MLP neurons of a small language model. Each row is named by its layer, matrix (gate and up: input weights; down: output weights) and neuron, and shows model dimensions 368-559. Each number is 500 + 40 x the weight over its row's rms, rounded and kept within 0 to 999. Numbers have three digits each. A neuron's up and down rows have the sign that makes its largest values positive.
After each neuron's rows, "fires on" lists the tokens most often at its 100 highest values on Wikipedia text that the model never trained on.

L3.gate849:532533526542514479490490464434491486473509461530509481513492558484512539522544463556491534540537530555460482515524489510455517503590542455486479573481432519514457495483496455534505475471452495525519583514464509534445451451499545515491533553517509456506381540570499553480537463406512515569534482524439459581482494372519523521446516533508522471491538562551478494576571587614520452398486487505560507491530459479470535503492484405495513539518471443508500389522517495531532465547511454529486489432420440534501484486504504526579457497503618504528506502433515517522612468559489504522
L3.up849:540480464469428552421530483542554551446508551566505422498475503557470471488540444520525517433537505483599509519472455443521472524532466451460446486505530435503487509523524537440530486478471496468516519485560495547492455512459476540474545527527562500558513461440507447400487557494582503522526472536521485471530442445499542483465485508444528496508510481456430440601475578507504481506512436485453484565502453509554418511561561490530508439449483428503466521463525572513481596490523486506394434470490482406516495562494600512487553552463432459466535422492510489483439507459442496566
L3.down849:467489494467595392559491501494564485556543471599525513580507553421425565504523483525503511508494454466508580565454506497447504478495529495539642449480468521539456447458495525539552522610458493538524492536531551555558503473507561504525525494553479576458422533511520443582517480482543480478465448456506537508475520501498458448539520504504529518496563550456446530502537461495431470447460475504498490516520501578515531453552537563475523460478520506514564451425491454496448392566446506542507589521517460491480473520471512493519513512513531470489589508532504492499555473511480571435
fires on: "2", "1", "5", "6", "4"

L3.gate1966:524455511522497525500533603451457521531481485503472553528546485460429491485570471510547533457517490433499586492463509462421556487552549516508476485481447485488494535512526570500508503516502523517494524490448480500480442523493522530525454501508532412492504524452524504542465584486528463492427578530427509481466471519509568489469506484450475441504505553472516497591533520544550562429466472470532442485494468515523449548549442464460467472557504445482498476498545568557411495481518527447507540464515439499556486489555504553519522484536525483507523606459492518525551463500483483525
L3.up1966:512494510494409471443568434523409497524517487563509468525513517501476496503519509495506474491494466514428444540500485464470491467496534478506563602461526502511516419471519525485499522511534494520498450506534442499530485475593564561468505524571525521582513534478462445527509531521526447528564555568485505533486585521509529372470479582539525477459499521577463491481502468511464546523453531501503573520523488441489483527529453541500514508483522490528469468471471507452532518519470550587498497522590531509441485536477563397545547452432543460495427499513551443495524512519522459489
L3.down1966:521457547388510467501516480556537472510519562467459484497509506422402417494563489524456479482533483464453505481431559498468439430547479461450463488447513448561522496529463494481548504506454462507522527437459503529545488536527556533518461519539537567502512506521562485544504498483530507536527413450550510563498454467466473473445513425557466520460596501508511499527557545456483503524531466500498475453519477487580440506524512436386537453474479568550494533515515467432464482486532506543496471564461477484487535506515541500498500562518536494526486490448465538535528433366502510437
fires on: "6", ".", "4", "2", "8"

L3.gate890:490499452534561414472542430499553559540484574497478458537497453495484498498551518445516510466467536502545516431521523522508546499514495599466453563556555444513438508566545532481498468495563602518504473498511478512603450481491519493516442485471498469459480467500540488501454461516505543465486493540463500455464491482488442521529526508495554488532488500485509497543564472522477490464537562479508520569488471459516506464507575491512476442596510452509458531420532543518475455415541497523569541457482614510504520407496486476517510463486376466492442521501459500475523501492463488511
L3.up890:451533478521521516507568457461544470456457519525572460473454454506485498494525429488538559495497515510474535469516527520464551454579490493541514459506485470504497536492516526470477497446453470477482541413493499555488447529500476494512444452590552544497495529538507489514540458463439457532474469522566531448580458471489471513550527497498515445528503498488508520451478554493454505454518535507472449501451484548454470517574556375509531525452488500544468467494562515504497458557527558458474563518491527523570554482502465407462526482459456483463485480546511530474503496490504463591
L3.down890:467472519497497434589481503477518491471503524560514463481496453499537449498453540504401551491446447521526485520530515417474461461483495571534576532443485517529470408466444473486482503505482446497504522563451554544488492442506511411449512476518547509547541547513447480503509418502434536541485491495489496511525463579459501461512468573441482444595569489549499518541447513463501462525486495418500532489511495510470516531448449438548516506453538451519503490598505481472550520461558518512440413472549546521508495518449478399515591465493505452489488510540520534515557453526514451583
fires on: " | ", " –", " ["

L3.gate258:438392449475484476506492495549487498443455524447445575526511526503518464486499497522516499445433500495551574492456509488461414514505520520499471478511492474522532437497543577495502597568486469514543495488499467579551486578470480464525543509422479480480521551559456528527496415531466522494484489449480469554461474544518514512455513462436474474558463499415485515457562590489477593513530466506521461554533483451537535512504518485512487452553569494471468508525577577576543528523447485571500496502482495544507506512541458479477537531509522469473509495558516498415534486506529501426
L3.up258:495466480496536563470510407502504482587442498442515457551495500480515460517554511417466563448537524480558483470511511513478502482524534524407571516440541495470542481486543509528411557480504545548452541431494532501573505497527491490360450474551567462460468521504654440487496437466495435539467501531517526465549459524489541481446506513505494556494518537521517540524533533494544462488500480451531507480479517580526533514439471524494479537451526486491532524526494508511518485478489512449506528522481524458519526469463527496397483553592405487474519526498499551519447482536492574580
L3.down258:528489479464474478479509580499522444559476544531478482532475469484460522550435490507560525477509517528524506545523601507430539610493465491481540457497555475429562511538437521599498521454536515493478475552483538596605497413525509538460553477465497551541518515453461506541472511486454472480484474498494464443563494462506545475441488499487540476513462554491440547493471460491525470491490438485560515484486441518475465469483458485596535551510474502563521509532536472482554512461519511500483549506554471516470469411494550470489555457488474501478503525426494523512501432533503448526
fires on: ") | ", " | ", "—", "; ", "|  | ", " –"

L3.gate236:437478459517609473516618491532481477497452577522538529540493547525498514478473485417590521451528477528518526612450582475523584488499536491494494540461498538466576548507478501487537480544483515487440460477510485518495498590506516514444476579524503545502416555435494494526517566419413508477509441545447414485519449431503489553509455561519437518455499489524527480516515493491494485571451472529550524420545535544463574536519505506528515507513508459522454494499475533507495498496469507457487519474553532586425567473477464577441425500518534497499462524449498532576561495567454446448
L3.up236:499507521479521440430547510536529514461461489544447482487561548506530494416513488444529487531488532483450488508472483482526480507472453541499500459505537531408508518470482539487424492488575533489510517430593525460574489505486457432467507505529565426512596513463539509503505458473514500534513502509533452504539551514527568593506469503447445446478469581413558529510509519443507516506457561492551525533525516530492521595545491538528462504478512514558459483579463419520476568511520489556454465524543488515509450549493569504500489535417442564428516495553488445419456482521491551455
L3.down236:476503534478497526512481480528504469468514428484469544516489460458462500431494455474541518484441498538533526564575596493522456498549510482573577504533488551512446530493501559508500524519395545482486466522445510546503498478498523518478520551556516487508429476486564543529435521511500391446449489505471392426536451510460488416489423474507514503473481494551547543456514459481478508571552505503489505511466517468459387517473523590492512521503537434432489486502496477481536493548450477474587508480446472541456586449508451507523529516518503482549521455487501558483541481452476533458
fires on: "|", "| ", " |", "|  | ", " | "

L6.gate1950:492516475554482462385581578517495494568519484530489533473499496451515511515581555512509518487568483499515502464438535570459467541502511436420544566518459555472518537544519533477501530454462486446478491525500529555544520467487468523547527582630501459508502527518515448455517555487454495468503489462512518488463518500510498547452467528545493494530527496511470502532452445567505555558564468491507511490472463387429475456538460462485510482529460514543472485499505563493422440451496429482570549524525479557523526514516509467465512506414525526447506501511554509552466457463481496471
L6.up1950:538504539499517493487446522479431457521553501484519481517509544397457494468493494485501484453506585429497527471473535514480509525436499478546516436592461560521519431472571475476509611553504452596487434496517477486469532520565488489508514406552498541488504445504519459594515463484521526550568462526488445547524469428556430539478452494473392554455550528514582475532517504425430542460491450528538493516455495528592531477477571491517463486505465499529521487496504529478490559534427446548452480527481486558534483434468492493501470503438474555502513511488478512555549543454503515522
L6.down1950:476483517576507519510486505541530538560463434484558509488491513509490419528534523455545547458539503586434502540479622492499497495487550492537538518466487469510497462517482526464500475490473535517522514506496470452511438474460527472495476469543521514549615455525504553507499491451471486516521457512463470461599479527468476527476533416446471462530484510482530416480451553441540493515519523452507511443452448462476517524479514490521566501510560491504466490498515526453502489466505492508525435565518623492507521541509488448562535450529525524453444471468526442449499526438506523506
fires on: " in", " by", " over"

L6.gate1492:523483532496533530478514554506576575491506454457485488586532519490538514451515517385507528457480482522446506479500541485485460502526567477540518496492499513429491500472538462473552519501484537482460490449500473503543464402440515522480503502619546414548474474462491514473478495482505517522436467510538511502574471474517477577485527520488389505534447579543445580504455545498573516426481453549496505524493523507451490457504442482580484527464505478557496403525471532505470518484544593418590510535467531525490442433511497470418510519426520496451544477540460466494579524504502486497
L6.up1492:477550519447538507451457529576449486429471514426471399550459516448558452515486464422495509454579517458467516456441544558494489458544547549522534506470491444463522568491555546490494505426511406519484495523451542508530466484476431472561482503463549468505508474477525525570424508501587545469546537502493498528472521557509529502524534509493441423502469512471507552537477506485605472529497478479469530536535521552542447459497521456560450560475482472516529494478535488455473530538472560458444441512527525421496544453506645469577508458477416569469499453500453574507468480464469552422
L6.down1492:490553485539508488555506508521545556533516487525521454493449480460498523518485520576509491491480422513483469483521523524485471475499510501541511500517498438564525500528502474529460576473540522510577512517458511534460488430555498491533505476525491521535532529433565457486444537503501561486526519426522464396515462561529561545427493497526497562484476525470455435450548436461544490525489454509481446518422520559554529400499565454477533568453509540546432536478445522498494455490484541556529552556590516505563447556551533435519526467522535500529504522455510452527485503510519518488
fires on: "\n", " in", " of ", "ed in", "\n\n", ":"

L6.gate1460:489531475517531505454505510515498489521503475480535514508509520544518503513505532481533500491575480521472504486476528528525591524471459567455541537593462530481502496532502511518495545459475492469519473491456445513521492501534507521505523474537396455535495449461477462459505394482498478523462480493518525459506450519532501533474493546531482516464509520473509513513470515503541543472512505519486536507486545490443507453537541487465538472512472504472450455521443541532508509551514519496528484550455469513535522538445500519433494561423466530441490521438500555555472599449424486520
L6.up1460:500551503526500534433487504579515536598505565495463496519489519442458535503524493609495480544490495490547519478541457533372528441538588474449487514443536557515519443472455495514565485522496423481466489512509512460535554463512559575514502515481524536480520484500533559519454450493516516508463563447531441470501509467467483586441475533526406574517492532594550461557514538426550491510460488559454536488490574433498540526484533532508497487454535510524504531501484475533433663494517535485560490566541448493506552488486429451466495529481536509503492493449480495502483462472494509516
L6.down1460:564512512484518504488448524527488476538471474532534550492426481501528520561528456497534514435540499477409475494563540568477563424483524559508537465481502454443510528485510524514520516481469446450557420539489490489442505527507491478475503479514482471497570398509442521488446437519532505470485412459542514439446536522517552488551464478526513461470533489426494533505494521526470474423498443465496502521499508530458488534497578510465524480523517487552408480520495503527517452490486490463476523504420529531580538506414460489491489510416484514529446522439539547503503480464523511545
fires on: " a", " in", " an", " to", " at", " or"

L6.gate301:537528510488489544542484438479523511480454564497467483484492493513540477472582474550526477489426441525553534428459490491527558511471456488421496438530568480551490491469597468560546508497525464507492474540449570471462535451491456477491486518530496500506530515476556494512558487465512441544512527450509463481473530470534496509475499518545464487530504559529516436511530424470567482531464504597548548475426510531450475478473461494433478496488435496437530490496558475496474470542525476450532523464429479452550540432478577560503507533478544473468506493494462502502496511458450512566
L6.up301:445490524509467506451536482420504520549498583607481508534514440567529528481469560467506477495467487593480538467550565507490465555518551515587464510485544474409502477504497469421554534518476441534496572477515552519462467467458470552513529623526575521557502512500502552426530427454506484518521466500447508483471545497566483519495545509525528416495521623506505489521497481570490454506495527466391548534574473470506565475537518562459510485559509507595442492427509486534401497489449562514434529468432453464504549406565515581542514536532544453522495526546493547524532504448469538510
L6.down301:499524528490586459448496513450522489571500454525447494568520485489406585466457461545494396463581531473504418521553423473479425496496548493456535446498548535521538551543452490523492452489508532539507640519599469492556471450524504503525490400511504433507500501445522517456485506520474421528546539501484463459484506464541449452450542520480534502511554488513437542446477490462530518518499480468504524521530526490548428509503523531547522449531533508454521452493460523495454514457476491556503475523511488469507488458524474559537480483493497565565445504498559569537555460550502501472
fires on: "ar", "or", "ir", "r", "2", "ur"

L3.gate547:498478485476541472515513447474512493492422553465504536467469515458466509448509537523566546523448524430521524525441525540474496437507517448342473557456499500499587485492452505456524483515451538398513468493542398600555521452543487521543565563512470491529535518507561519493514516492519507470454492493535479495569550500491480509493505491462472522531568505559599491542444417516459506610460558498536517477525470516439545501484517455483467478547608530458514466541535525501496516466481500547446503465468447506484496535586465503482551454474478492521530516506537528530540482504458533457
L3.up547:558458479420546406485513481473542492454518532520460506498513511514510528526480482416579520568524532496478511560491432495466537490515431504480584485449505517454521577454508478547453492447579506464514495500592492458597462491506508506545546476542522480487547502458483517558496454439502545504491445520516483446505524514475470465485548481511472539460487533508510508480491440503471448547486515525524508501471508499508506467545457547443493510569482507559420505495469544489522511453497510556479564496484538611483428475487439467436509452600449462512487504455534539496457435544487537526
L3.down547:508480550477471517524493470527453509493448506482563513492491460478534451533536474515600481592525582466490432499500430498521511509530581505497607472547457489531477495479508480496476510512474467562507431564483456453512512559513501549574520502534521549486439501511459515551472491462494495489494483556485456499541532439506465518554465506501471486513522477521556523506498490547508510508503572522526550465482431494498485521485478440505509587513476472464404479475493452502542472470454532511482478504454538456520495478540487544537582538470498476409496465455515517518550522503432540534
fires on: " | ", ".", "0"